Weights of a small transformer language model.
Training: a variant of Adam for these matrices, 1089M tokens.
MLP neurons of a small language model. Each row is named by its layer, matrix (gate and up: input weights; down: output weights) and neuron, and shows model dimensions 192-447. Each number is 500 + 25 x the weight over its row's rms, rounded and kept within 0 to 999. Numbers have three digits each. A neuron's up and down rows have the sign that makes its largest values positive.
Before each neuron's rows, "fires after" lists the tokens most often just before its 100 highest values on Wikipedia text that the model never trained on.

fires after: " $", ",", ".", " £"
L9.gate2083:453523489453478494524493493499487481502477504480497534516506552503525518532530503471473500489507487579539487496524497488467533495470465519505527520475476479489490491472479533476495512498499509521500537493512515500483556524516459458483486512545501520501520488509457514526480470517447486512549460498453492479566511527542528511481489507519502542487494477515480518508489483498536498545521492507518491476519530486439501520476504519466503515488486508483509511500507507530484563493518521523497471510509456506492569518537522506501501536503508532520502509535514487543492504560498503503522473486473529478488533476485492503514484506502484492481523497470477495503487490483496477514461498495495500521546514504508502476511506493505509528468472515515488498499525498520472523482500504
L9.up2083:500493502477508511509491488473542507481495494484466480491489519472509543530536488500479463488518561480468530470540451541470487523505496496503531482497513479539489504506477494493471467498479545508535479491491504493497455488534449509489500523517475558501495495546486492530499474519496468479524481545467520492512485523503496502468484540527492517528534542511477513475465486516525526503462514526526468517507471540485515490477515539501485548514517477481504490528464513492459535516546493533484487520535484469499524475547535522526515478511472501511460447500498524447515458534489475520454491561522483505487512521512501528483473508512524500524520513434488467464488467511469446456510499472544504495516489516498501533541534521500513497539519501449496508482492509489516491517520493
L9.down2083:454514497495478531533491515543536498489535496458502452480520500488506495508542482516520491519473536524473532535482509507531508542536447489488497500431498531489473472498501474520488510494497515523512456472508525508487503517519474488506511521509509552518487528530484498497500467516499450481543470530488538454520503552490505469503469462537537508501513535532502524537506469526524525516470528496499477516502542524516547508504519530522501507474566494529481536506481525503519515536497517530487498519499486472506492523500524516516495463501499461485474447472533497485531484516513467526481469531475475496499490480505506530501462459514505523491500490462494509545461491527495496470440477541489567443488514492471479502535524518487529516493507496480493499511455491495518475544505454

fires after: ")", "2", "-"
L9.gate2247:500446481470485463474482464465518510531494531475503511498529512522510504463456498513471492473482499500463438515515455522555481474512458460481522521511536511503490498463483531533491512476495512501493520473506462515498536503500508516504453509426518494527474554498503470532520506515457518497498480473513523479475488519473546489497524472495498490513479515489522515471529489492549534487519535493477483502549501489497541488548510520455481483487526512471546515516497506507486477480512525534529451512520516501453498515524524495507515488501568498454546583524464524499480485545533541471490496494502494452456492498492503484591481510507460506506521495513470468512516536502498493498536512490522504531507498512478467502519461491468526510506522474482477540495479536529471538524498534
L9.up2247:544454488518499469484535477475481518527541479479522517484538507512498516501486493555471466457475486491464486528512484524496431508508480522520489457501524513537499465458480508488478491543514506511519482512517481533501515476497520498501515503422530516494498468518532493502495532508479508484490474439468460486530482463462500476502505520514492483518495455492519488565523507509548522476474498456510530540509522505504504493523513511533506510498500492475555450485494512520472487485467488542516486494517527555505469500511520523515539499537489487498496532548521521534505548523508459514481500496459455542533530495516505491506501514498436469512556551483535453490498439475505479474511470498512499486474483484471519533484492539477472452527514489489494512467497522552471538496545496
L9.down2247:470530477515512530513515477519494494506509498523519472468504514493501497496512496507538517310518500501491531499509532485489529537533534502512517494524485537456508525536515490478507501497500509501451420494492503486525518509522508485489504517538453484479526494527495494483517505510532536510524486527492503541479484516480515454481513511464522488471504549476478466536468501509503458513491486536500512479467503478529465511495462507528528489500498503538470471520447486488493509461518506467498551483493447483495509544504518499500462524503470502518473444486503486498516531482490518523511513522486512519561675495530532529482463520498503535459477502522484522536478468480500516516588495517509495484540489492485481460491515517533495505486498491508479492512522517509500484477519491

fires after: "\n\n", "\n", " ", " over ", ", ", "| "
L9.gate2255:469495520540479525504479478484483485507481486543538518470486513523490518463494517450507457506458509506499448533504486518522472489504461483520439520511486511482493491529506516477528535483470484458511485517480535482434508504524528473448519499507542471507475471503516476545491502483538491503532481520518526481497457527503486550520486498484534505503530539499504514508502521468522451495473463511499540520493476527493510500540497536551489488494508512489502506530556526469474541481505498508532500480420530506460539512452512497503492478523490484507504519499506483553489504484478527514504499513477517486470484467484454480494523511460452492474489476529474532510509506501487499467470478520486471491499525455509496482478508526492499529468517534520535504491497522475511489503530501
L9.up2255:465487475503461489519493454516505511505518492488493505487473511501544564491547489493505447531546500547463494480436524467521528493473496484467514506505538480471550480478527511514543538465478522454458485511477486499509508520503498518502529516496535485521523487492529486496499521486474541467494515525477476548543492494487514500500517515482549503451484499500511497502487454437489508491518482488491515487499509509483460529498466531489499470467469488499517495527554547516466486472523493488499507494493534485483530521521522513527485468514496488529504485471517484488545513530513484486454484462525496495568545508492489515492509527532484489492494500500510489543467481525511483489517509523496469471532513469515500525492512464491492514471511489444530547545521457500548511501501502
L9.down2255:509495519520486520532447485530483526498530476500508476465495519508494513480543504492524479348487514467509531497475512508508507517514528486486490489524498494471473431470480511478483557505477497438456417536469495510533490558503486487475531493484494509512508531501535497553504506515518519489472512489464520493529503500530533475526521475518522522483497505472484500470520476483525511473541487513512497479529493491524482496505487523499509471503475505491499529507519504472500473479535514472505483514529527503511531540498488478488497505493545459488490507478530501546496513508521493474502445465493483477490649508492503492522501525489519501496505511525437519471510481490516511476562521546494495505486488469490483481500527494478530486468522493488506526529528522513516489511567511

fires after: " | ", "1", ","
L9.gate596:426501503538513485520499513528503531491505513527502476483463515488510511484530510517460517527487541528518465516478528516485451487482491531452540532473489516500440518483482444522502584535496521496499548494503497479474512509499467452475466475501507508526501532509489521511530487506508449501509521448525516480527504513533532519458530492470512497491461477508493498478451492451510434486556551490483481447493494497465486500466506503490506498451487488494486466486473488475506510505534456497477516505523491500529524474465501517504516529498470473462505511528488490551506535506514511507498524473504537516474557433468529541470498551504498495490492479474490499524444497541478519506449491522518517509494481484484508461517494479497505473484515485543503535504501496511515451460512505
L9.up596:491489428519547492469545465487450516470499444468474447520506527496480539452473472500481548545513505506480492532466522508498502522516504471490492506491449484506472510459477461474538470509477540505509491497484499509469520516551511487509521482511471508577533538486523499477500530462511482482505505499535481573481527469475506487487529526486513522517466512501481503505468468524481486534503483483519494486475499535513502501535471463529473530449451459495478520492482513477505521500477471533538497474490464510521515473470508498467463482510495518505522517471503507511525534531517515517484531438488503526535487498526514522475522505503530459481503472491491482507499494503434503537511517473492530506502502469480538467516505514453492487481508530468490526507480451464515501532517498
L9.down596:523538519509531474511477523485479512519483479478436434502530473469480523496537531516491504500539508506516544512530478570456512479512457531492528492459505465460457490508515476476519536477472554534517492508534496482455476484470467472523553493508494540505521508464501458491509500482428497492486481497478534531538476481449499452538480475479490497515508510530444501491484523501487504503549492478488482496479497472519493502503486490517507448455461511524510547522490514471476523516506480556538519480549471512505487474508524468502495543512532460459454497498497513487548494534485478497519508462509470533494487501509465501524536519489476469461538473477509469472524491453478481530474521466543503475469500480499509528528534459527477487481487464485499470483460447504540510529496541

fires after: "2", "1"
L9.gate4582:480475567483483470492452540495482489513458474515478499493491558465482523507487516529488529504526485481503481476480457531478494516532492494510507529536551503517528527523479481519498463458494493564534535488494451472490496512476490533481569480553535471484503528500475492492459502438497511469489472483502517458501485505517502508530472500474476497453505469478545488465458500519511504462546522500488499486487545482476490533505475528507471481529488544497490540529473454472531525482460530472490463489531501495483532522527458477484514524468483522485485536500498447464473496501532511456467493490510481512473498521505488477532488508470509475482499530507473466520510488481507522471453465481546504502498524529473498513489520534474475511520474475480448549514502519527472476480461483
L9.up4582:536509506486497471476462508493537485500514460487519497500493507504489489480482481520505509482480519475534512521525510523560511509500530535500515493517513498464519501527541505480505480498491486505483464485532468505492513471458487499456512451473501512466466499474518495490480480470506469524501501468543526480484517520508529500495495479505501540541462503521548493503476497487516474452472482480475517480519448512492458482543484484536540465509504524481511479545480505471490500509506494482454520508461513490494506501534511505509477515533502518503482520493517502488496511506498545488492524503465510493548516509526485461528520478480464496482473489503523464546463500480522533521520539505537481501486514469489550538513533504516524509512489512476542518482488489475468516539511503
L9.down4582:493483523477519485557486494516534477477491497504540514485487496474536472492503514502491496408504498513479502530505461486556497485459495505495488498517515450457491482475460454498485483524529454507483492490462484500514513518506450516486517543477525491537509528526481467477515483488486521499504451456538493520493538499505453494507512508536494444526539536485469535489489473526506515538488508470499525506533481597491515523496494525478520498486480503534481512482482512506494476517556481531525487454533524495497498500509474498517495496445502497473490428548485510478467514513465471474494504460508522484504559502532474543486488529527537517537490528514491526502519526538480496493471492456523521555521490539472517476469468467497522464527543527544470548483480512538534472485539482

fires after: "1", "2"
L9.gate148:486510482461485474508484517515528493511509533454481528468462478529530470511486532512448517555545471483552508461492502477465461522463475501490511524500491508456513522472492494478500500505528490478519551471519514535498501530508535490480509467494484500512509498482495498519511500502482538563460492516498473463522487544529534534519501511503501488525522505524476549486486487481492479518526470515477523496505499487494501508505485494466504517541524539477534498533525506502520479509489469548457510479467504502458494464496444507554488569512490548512520554514440476517470486499515546454512505476519494490469516517474552514522508507502501486481501472514501487549450531515505516470457520487504503545488532525446487506484514506512507476517516454480502531489457524505491463515502492
L9.up148:487490502468518524477471458470498543468518521512519463535479564491496534536520512508465499511526537467491535501528540520535493541511483509448516510491520477472493507503535480520460512522489548455517530512518480491514508473483472508512496482486546494489541465491485473515481501438550470534504476509482505502520483525452477461473521522513501447485478476490509528526463529483541503497524524524464539523499544482486522511518505501517468533453532503477499516482530477510503499475493460495549502471495474497561494484502534515461487564473484540482473480468482485519510490529468484473472506535468482464504517535492518510510502498516472466503513482478487519506525495517494514495519498471510515466475467445481480499511488537493464517520510499451505459520465507561499515525498505
L9.down148:489487471481536541445471487505492493482492488522529508529551499472470542495478559476457523495538511462514510503521518487525535579482475503464459555496515481481526540517530472497496510520511538441501523482498529474509505463478458494512528498479532517491504459469490452477495517488477496531496444495498480481518480537472510495500520522533491498479481510468482554515490524457531540503496542535485517501479497545535461488508477512495487525465490518467489527477530523520509484513537457487525489491511513502514490519528505498452482512497510525519514473448496513496503489515484507491490526539485524511501496485485541487541543468538490462470478487501482452513475482499500492511522527478530526524507541522465462499537514533506500467490490477529474487492488477511525520519503497

fires after: "- ", "| ", "–", " (", ", ", "1"
L9.gate995:486501536537454502521491510490533486504488493510496542452511529497531478493543524501453510507506515469508495498528462508522493478475501531542495508511532509446520521492499548519470526518518474493488491530511538522488528486481498463507483483486465508526493477481496515517487474531516523476516533499504535555505533521498529497516513500525514492522500526491524500488482469457456483559507458516500530481450532494490498502516525514533486495536500493531514493500517498497496550488491465546572535481522501466507488512504507476516483497515522471514505516549479488495495497535542573523528485498534519508465485488483521468499492533517477473496481527495482498516448548487485539521486560504505565520457499474504560503454492496489491501496502488515483530506466502505528524512529494
L9.up995:498521506468516496499545481489458497491491508491509492489512529545502517458505472508499479490511503476482539499497440484531466524468532472509487513512512468503506518506488506481530480517524514461428497461466461465522500540514506541511548490495473488485468510530494493536523491491496502505486479488499537513475445495470485511506504502527504496500519451526491475514503487496505486474554527508498513547499452503517514530523506471475482471463521524471462470524535497505492514499502515474515479519536519512429543511515530483526500463497503497500563478470511517516504497502506495469509499494453505507530495493483445531512464480518482538537522510494489497487523498512461446452479508474481450505474475458494515508528505514512554525488500514526500467504509502520491475462485494
L9.down995:468465519471471506526473483492485476488485462472494509470486484526552515475469480515526501449490504500509503471479463454497489548527504466511508509520536479500508512484532497496520506470506518484477480504510470477519525511473459536446539532483544538506476537509473485559461545463460511518499486521479493490459485467486502510500553518478518461503521486500470510509496524510502465497533495528524476502491497532548507539517523493505499509520496495490508459475501523477445510502494539492479506475506494459486473513539454537470481492514557502529494543531514487496513492536519480459502496479469488513507536505479513514499458533456505502474498507516471534489513561510459501507515498561458447527460477522473512503524496438479512508440488482510486510499512491495484521465518517

fires after: " | ", "\n\n", " ", ": ", "; "
L9.gate523:505521495547510475487468489502517501476438481491530477520477537474472552489509512506484512517493534508499488549511496510456491476473497509481485547511508536490493466495494473501515521509453509473491529504509519469537473466483439510504494449523501470500514490528472528459489495493493454527480534526471487499529510487470485490492542504519483499453535516527488472526511505507539474493527481534490503541483515471497497493505460450493471458491519499499457503498535494497474526472499529515522507439505451457467499508515491456509497486518514492515459521483500471507501494497485517430512536510499547500505554515509475495473478532490545472529515508514489517473506481536451507489470476541497517535524492512534495483539493451513534512495553493489508461519520491483539574470549489
L9.up523:492493522485503519482502532506494508516437492469508489501484519491470501493494468498525522514528487507527506540517516493508502500507473510516480506491496486498502531467467492510486524545495503502550535494469478500496464494487527473486485471498491465506494547427469518504492495498528499514479533489523489535467544523499505478500467534508523523472504530517489483486517500535499478488484497457535466469476555508462501511504489514476453516464510512495566518529505495493522483451521473508529563517509491486485499499467500500495515529485492527481530487531498486481512482529491503519504517483468508496478511483489481499464517498492502532459470495453497541499491524528494515488497516501471514499526458480487516506537531493482460508454539540474551492475444432522522474541510495
L9.down523:510507524539499485525505537495491515521476460508540484525495460497511520525546471475526578440478520476506542488520486531468509486524492526505512511449509556483468526494420524465493482529515470505503523516508506506499457485484487518453515518510435515484470491476482447495469443543529507529499545515495480528448482523505490474447509501525519495490472524480435477523504475516467485525526507458555531493490533473480485493474498506463477508466497491512496510496456508494542469476537523492511515476548467497470544494486529492477495515492475510524479531523469481485550495489448484497519474545527491526522542472451518494482459499496480503483516488498471548488482483506493515511499520526551519505497473505538483584512532438506467550479520510483526505472487477474502449517504543

fires after: "1", "2", " was"
L9.gate4248:515515472486511490485495519460482496513491519501484489522524515476508442512489479520478534532475510510543467475540515508507507490468529539501535457468482513482466475500532502535490532514501503506514536480492476490479508504515506485503476541511527494472483516525494505531508482446524499493481502482534522471462480471504539554488493523522456530513479497496493530509468497491525487480482514489503544533491494488490505442499443503499463460517474513507491502463490491456451534546513545496507519473479479492511479525505571501466487535507518504501461531525466491466510506516470483484520512491524493498493482499492510524490523471476544432484483483505500516505487467493520475488475501475467524544518515556506531526498484522511548461498493560510501531476486507532489499494492507
L9.up4248:517476536447484494454531538468559496501486505535489482535531502505467499487510520516497534486489531497540487522491472510524483486478448480474489505508477475482504501554503512521527500481509510532512535485524502502480530510474523460479523524529538475467505494480497523510499512483455499499498477521502496512474470452466543480536526480485513488498531497496479498476475460539545507499512512507485486513500462535519510529500494440510520466496498520486477493503477495471493510539501485547519506469524499528471502499487517497438460504502485504511496480522483512508492528488519462492472500533467516507514521491522493527497507502457498552533513476511473521506468445497539471517501505532533504516498486522525499516527482530480516465489475549508509487524493500466456522516474508
L9.down4248:470472481446530510494510496529483549518453496533475518524508483465444519484492511513494513537471505486537508520505485482484484532508482484463467465458520472498539501536502510481501478511538549495473499523525492496514522521510469489535488480508445480488492488551481541501448496467462509502501444512519466526480497485450491503518519496501493480446550478476521535496471500488508499464489525535494477483545499480476494529495483463512557502538474502479521501512476499459471523486479464509496481455501480489510507475470502493489507496530508507506492512494471507502473544510492510502487510481525511518509485513524527538493485533488511503500520490489472530517501418491540518458435517481517473527488512511514505474536503496483510456481507501488488489533495472465490503489499527

fires after: "1", "2", "–", " v"
L9.gate2084:497482502489501480504468502460503506517478526503500482464547526535484518511486507457467512470523509522533511522542521556483512486480472487534440475568492533507514477490514522521489509473522523448546527464472501481476486567472509540481526464485543463495475491485480485491496503518496523517476476455500479509503482550551510530467526477481454555531498504526428536508476509467558466509516485523482529499528483496498484457504464534495478487484539530493474491520532514502487496515487519509483482499521490483468532499523422473506527490502504488510517488504473511525504483513451555489479507475503467509505474535460504475543505524500531490520497481514512481523495512525534519498462507506520510524499492531493463455467506479488463534497522517538498487503479489486509499449471442
L9.up2084:519497535473499497497510500520493478509542502461538517497455549469520481479514494447520468502497485486550509485561486440521521473496534513512505482477515542514522521446466514462508517497446487494531506492435487482520490477499504494490509527507495502469515480434511503510495504504508511493483458490502530500519545487444471516542480521537496496532489500472478535530474514510493483488481520535487550457554470460523515500473517470543529446460508499542498455488519492500473553498529499499497505524529520495486525462515464483520482503489526503527526518556481495509474508506505521484528545516494512523488483479538483518485514520508453465519506558499561503467494490565518464572508473501496510484508503500500482506516552453539509505498536481500481520490425476517503559503491560
L9.down2084:507518514474549515539466465543493495504487463473511531500479534485524472531454510442531535408482478499499471524517491475505473511489544523502493508514513503504523478511482513489474515507483466501529483515451465507483488523511496497475516490464515513502504452521516502515507510497496485521528449483535498516491517548433483503501508489486495442481498505496523497473460496472529502518516542498464512512530450475503484502472537488466517485465484503523514481488496510519476539477492493481466450520527529459497482515507487522518451532472482511466504531522488486486531469526483477485521551555516478512524580475556510476474500477542479518499492536500484506524509487538517493553669477487484476512493517485486516509522543529497533514495505515467524535461477508482449518505535509

fires after: ",", " | ", ".", "1"
L9.gate627:482486503502480482477498554488477522529513440503453496484554516508520500487520513514503553535465513522520513483536499502448492540444495507470532557507514485493508491525479496474476526516505477525513507527497509466495493517439460505499477488521549465529524498503483485544533465494489474464524460515491461497519480517488507488508469507466473486484482485532500520476495507501508521469491517511491464537509529463505512502518521486464521494520518561503455533468482540477490527492533478512523510476495477542497528468494530466474487510502502448537493495491444485484494517498491500485486524514462524541492499510481533529517460481502504484534485506502489516490465510514506477446452461529504502538518464510522512508500513482518475488459474515515508537509520499512492545474514518
L9.up627:484497474505532530542482500494488500510505506564559521459499550491509510506517457567488485477502495530500497463495506467530473495457486497502526478491500463499510442502471434467466516501496498466497516471526495489550493468493490502522490539495519521514494497529482485508515520500520481504462466510483469486518512531491495493520501501498497513515468496494464482490508476426482495511473451530461473475537492481513515506490478506525462500503456547486514510522519497490493488496527554493546530517478505501476516508519524487502489491515510483491525481520499442501491490521514446512515568515482504468490531533510515509520493462548505449494516488508521492533475491487492552479531461478536499512512528477486512512477516518484481472463501500543499522503537472495511528455518479
L9.down627:489494515567476511524500526466502491449519509535529510483508475526513535483470504518477504470535466511520501499500507497533496465520545471496498506493496488511548469502493456442506545511546494460469478524497525509542517557490498516467523574503486489510476502514501513512524504523473499500499487531468449478540474505487475477518520485507491477489515494512476498495519484476519507501482490451448517503521510519504504539469485527507486492505502572490504487528520487463473437460560533490494498476530476492523528529508558486500489509535516538464504531494553484473478492553526460512525518499483453485530519488447525493505461501532486501496506489530537492513467513490469506491537500526479525488513509479450504489469475522500480497475546489521489504500561498557541538440543506

fires after: "2", "1", "6"
L9.gate82:542522506442485490482554452468481509498462502499436477512502495533516530473523502505499506503509503515505475540491499484507494513482488525557462468503490465481486515462498485494482519481523448537499530484506530506474490539521486511508523478480534460501476453524489523512490460548544515493506456470482489488497523520529500532494541505540473499526468512487475553463486494487527502542495467509517550508507492552501514499545541494560515509506539459503514518463505450480513545454496499527550517502471532489511513501508491449498452524456533516486493505485480499495538475502500486467491527512532509505496524521509451543488546506512478524548476522529527510486467484523474474487494527442483507527519484524475451501509506466443469515527486467521497524498480531509512527532502544
L9.up82:512482463454482480538514524500541494496514456499517565491476531509489496464535464527480525517465500477480478538551531506502509514495499583523436493507476493494553466511495456493526474498459505512484508518503473503485528522499460515518524451450520421481527460505491470468476482505505466495509468456515534450500465510499515487512536509489485489545536478470521487529457504502509499467508514540485482502479507485514505495483507471487550480507494535514521508457507493517514490490500471490509471475509550490505474464520474485463534509525481493449468488513496525498519505486492522511480452458518527531488490468485508464476507491509489497524492512496524530498556504510452483480479502505529509460472519466485530504530516494497492541490475485461511495522488479477501486474471536
L9.down82:489467478515488472551502470475544559499525467513512516499491534506508498487560503515442486416479491498479499478485476517501486521498512524503497515543534481477522518501481486506480519466472506473555511502481448543504470485484520457498521501477501493495509446476467464502495496497510456511500508495529526492452478495473520509518541493505478501470504498499486469481473531507548465518541513566498470452518507504497503518486488489465498499478471498442521478508482461486512494547514507512530482456506517493516470469503496529530504522515490498468505510500480542497500537507498475528445471519501536489503577482497518504467514440503497498568510470490495518496513515475529476482592496458521501500527504497498505515464472540527503537496495465501509495485498456499466535515534512

fires after: "2", "1", "| "
L9.gate1816:520531517497461493504501491459513511520496513547465494494520510486503534482461509474508473493537451520511469498509515475466507500493487532507503488532506517522513463499519508501450460491463539547479487508539502522453517553489453533500519475530495519523474467484472460502440503525521526495474495481511535504471504476525544510455504520467517534526578530444511514473511513483501462492528476508514530532507483493497471508545442505537518475486486519515449509537544484524439515491513465446473465499507498473480489463495499506485542514507500523508474512499506483492510521546520538499498529532496489477480549519469487516485458484529501473512512501493477466532506542497515515505506492464492504514470496486443497468525509499499468477516508507531462536513484499510540483479519463
L9.up1816:505501485494517499507505500515513485437526496463545504496474490533536541524501484494491505510493507483483501480494480505518494512537470497531503542512484459475489487525509498499517487506468535496472528459552526518538473476528508513536479481538485546554515479480506512499496447487520491547506462537501497534518486527489510480541511499485496527507505475486480469518467512521514501510506522514512477494438491507506509484502488518481464476473512524518497503524481496515506504493514469502437488493507543497456527500503478497510479504489519520475533536462528500491487447490542491540497521528473544489480509491466513481540493468534534552539515514508465477539472507513517558529516493487513513455508551481524463510506477530470517534527558479491496451504479451524483484536492501
L9.down1816:529516483482499493507524476515471490443544513535528510469495465477495502500520510510505514469475470457453472481507493511529499496489514481529484485506505504471458494531460517478545461503510474486500518489484508523518600512485482516464490495495528483488505499506486474507502498530468500520505509493533509488494496569458545490478492533517523501501482517548504463523457473531508571510440504520498532479500507565457483527542475460468465468535532551556501495507527522537464539494482509472450537496571538495498515469455515513521544491496483486470500489531484475486486505500545506455513476522527506477526525506525509515506481519441491478472530497438427498483482472519488448491509512488504505460511477513475476502475491478470510514490485525466537550496498461526521512442525506

fires after: " | ", " | −", ".", " | +", " | ."
L9.gate358:457536516483502505515524518465522487527467472481464502476481464522465463531499510518481508495487491508497480486498490499505511492459496494525518496483474492481496474547458499515504502505531524538509530523511535505526532518484455503474489481460484499485509477459488478493513475468498466441513484472477535528561512524548486508488496552483468530482503494534525493470485462535452536497509531509508506511522498476500517467517474500518526503487506497504470455526478512478507532504521498503532499526519513505535573506473535476523493545478530510468495529483462491543466501526481530452454520487512521464480521456479524477517526551480477487503482493508503528508462524489471548503451504446568524538545481513503493499492507469495482526481480510474547497530519491465501498482514523
L9.up358:524501480490495504507522509468462485449505507501515525502480488516513515513502509510488490497487471526494495475454502474485498478513536461520499506474504535535495486503500494441526497495525505493481537510442505500480548502503475551488516484509525489525516523475505511519474505535490479538483475517488477496502526516513520499491490491468469539500502504482475467502475516456453456492491492542530509501453501479479492492459489525545492514529474519538474471483508545466484555514517488485466542531509488492485514512519496519450463504539457510485511478503513524497491480465505461534472511482522488520454513524501482484474526522507465491466525536506545506478504516508567541507513539574475509457518509521501551488537468502509514468499532454475490485465524469478512483478506471
L9.down358:486493516449510521510547491457462492463482508485500495509537497496530511515516466490491521473507464522498498502520520526468492473544476515525492493478487557509470490532527467443522520529505524494497490541502505462452509495523486511496473503542490493529498483533441487511456529503484498491483491464497508485509498498496460498483512476506506550486483523489510465488520494468512500515513453513467480479529512468521515508461483485517502519491449496498503498511541555552509528493505512517502525453495501471478486460501463480487504505496484514487481469490497500486500503519521513495495532453511514532512510554505495501468505498524493520506529495529525462531424529477492498491591516489485514453498503513498523505488504498471502496482484420507477501468486498470511493460482488

fires after: ".", " | ", ",", " of", " and "
L9.gate2079:485483472476438498487514531472513482501476512479496484505482486534482501487499525497454501502466489479490550502466509500489449557479482489482511499515491529486484519513489475485484537511496489511517508508524482522491520507492532479523543541534533502484505486499546471497495477519504457483493479558510494488554473496510540504535507478544482520491518525463468521444503519465471478527530510512490477462524494492482524514514485501473483488480536538518464496540513479496519501477511487469520483449500459457532508492479527469486545506479531523506515530499506463522520472520421527462523505469513503456482510498497523476483452521533474505516492489497484508471515530558483479497466500472480505526503508514442464518559505518475498506469491473482514501529459500472534464521564483
L9.up2079:473448440494506506501458482464455528494480514515498488470451506505488518497539506529501509543486531512517500495498448462516482475505502540504444519526484485490458483465496498465481530481520554479499493458526541501488504524510460481513523475534529462537489509490502497525506534481466527506457464489477509544517490472507493522498507516463519499523502537506461520519510486455535457485510468488501493485476503495486474488506499514478518494498494473481495505522531517495495483483510507488478541512496533524481531483539497490570479504517468466487520510462498492502542493478510498496490481497477521477512516454505514494488510532523535502477484535500477497534482464494486486536534489525465498538552481528506458471503483485507555544502478494477476516511493492489524481475500456
L9.down2079:499485470454488506470528517496518485515525513525492495513538493533496533496489497501524512440483511499493561498468497500500496531490548516491506506513462507521521536547490479464506534528546479515503502506495465487506560505513484508533478528527545499448508508482557498487486503485509478498477521506487492549517487474491511522548458471524501552485512470509488510482519535519538526516516561476490491510491521485495497541518492461467478504533520520507489525534482471476479547458519496528505505489551496475491502492523527497502545498501544526509506540495529494507511495515507546486500520501514500447505548467514523485468491478502519537464500519461492499469536473530458526498513507520490508539504466482486499477550526531530484471463495472497512459478472500496556463523538493

fires after: "1", "2"
L9.gate2580:499483533464451478480466520478486549524455468535530497497496500481500501494510538464441476515518493518497479489524448516493529501481489507495473514491453505528496494490535502471486512520511532537561541513511502486535483519492474487473475509490482532525526503509491490495491494510518478510512473502495559503494498531452500529489535524496447497474490503491499505475448520532483533517497501476511509527485489528557518519491491491527519487483517519510476455512478501512503506509516504529552521520491539510503526462505476434532472509518480536504504509507497501497512514484517483451525516536506529504505509481521461491487506503457556497472498540485507525521517471490457537529499473497522560525511485517497523520472469498509509517522499497511444525532469509516501518503535514
L9.up2580:526525500461476484478510500498479514485547458442516514494522510510514484448498483497534483484463487515529511510504473534536502516505495503507529487494493516475516501561504463551556434457494552468540487485505493491510512520477547485548495505483536531501520483516493523526457536464494510493476521515533477506498479463529499519536459480510470507529488492535507542547549524500509479488518510533509521456449494527518508513525521473505453495476461468516481473506476480498476479524525497514474469484502530513441491564542471512505490497436527476492518526524517481501470529513536518502491513523517511518538468494486508514544501516523504493541528447483505502501482525511522465481453457500508524481514505485529471530502477508487499472529518522490490535515510512507508516534467481
L9.down2580:467485515511490469482492488504508474507488471505487549515529441557502535479525493508453495453527461473457503521505524483521478482480437517508505500476556505520528508523478487482470508490511544514513529534514468480484531503475490503503499521495461513497503482488516500528502487507475482488499509511487537521459511497506480542511531508466454535528460510505472533533476477506495521572500432462551512451505466472527502499509485517530521506503511520504443504516521532538525545519500476505514493524512494475458514461543532503512510506491505526464481510540506484459456551502527514510488532546505486509525545521501472507482517512530535497504521494540498473511489521487525541497535521477526539483526478495493514478521455456507503520484495500554525490508483483538537490475519500

fires after: "2", "1", " P"
L9.gate722:462471504537521541532525490480499502492531540503479471482515467484506470542501494491510500510517499499487506456484497455508521511515470504461533531477495464483514495514481486523498509493495476490517507459517556528555509506439480491464532486484471484508476503553515498527500474545512518523475458515482533481514493531519493495478511480498523539486490493478461486500448441492439460501520504504535468519502534506485487512452480468494472475507526519564458464522544485518467528520464502508468490542466504475439517484496491445495518507500553537522477510459467494496492494524446551463526514487499549520478552509473483465468495525499502515494513505526471537490458443507542544488479484518516480508499495473522474472511467530483465507488457494458521527484488521514524503477496520
L9.up722:509504519496510525548495499472491543506531534508523516486504563466522516511515450531505532481488503480466485510484491484495482516504561501482470500495480543498518517519481536545496516485491526451463533476509505481509483503495470480539507494500521457537496535525465451508515534484473479465523462465476496527523530491456544501496551513517495506512533488440512500524498472480502506534534511477498537459519497553513512524441452475480455467491521529523442510526483479495497427477534513485513524480531488522518459496475527534520511512518494514486493503503461491549500487452500492502515550531514473471507509528499497546488479519505469471474529534541513541519520524485515489552530523495544494477530485559494481509519491547502515434487498541538499503457498482515469440484500498
L9.down722:496491517548482534512468461524490528495514529501520486496508506483474520517531489536500513503529512517476490540486475481533486470523512510488531531483487489514496490469478465507495524516515499495495501545529546502517520503530517517521466499507530490498469489484521472477458484519547506508516483487481496466486508513525526496517509493528494462490507465517493471528566524527489499507476516472457450504511520496513488490457506471479461502561483528512510485503468513522486468501469505485492495448482499494525471541515467537502542476474487474488471508495519498491474478513477499494481469496475477480489484477468479520467543500508527501497502487538533559515491498470513513513594519519548518485482506549488509492496540466522494494541496483491481488477538517518522494482486523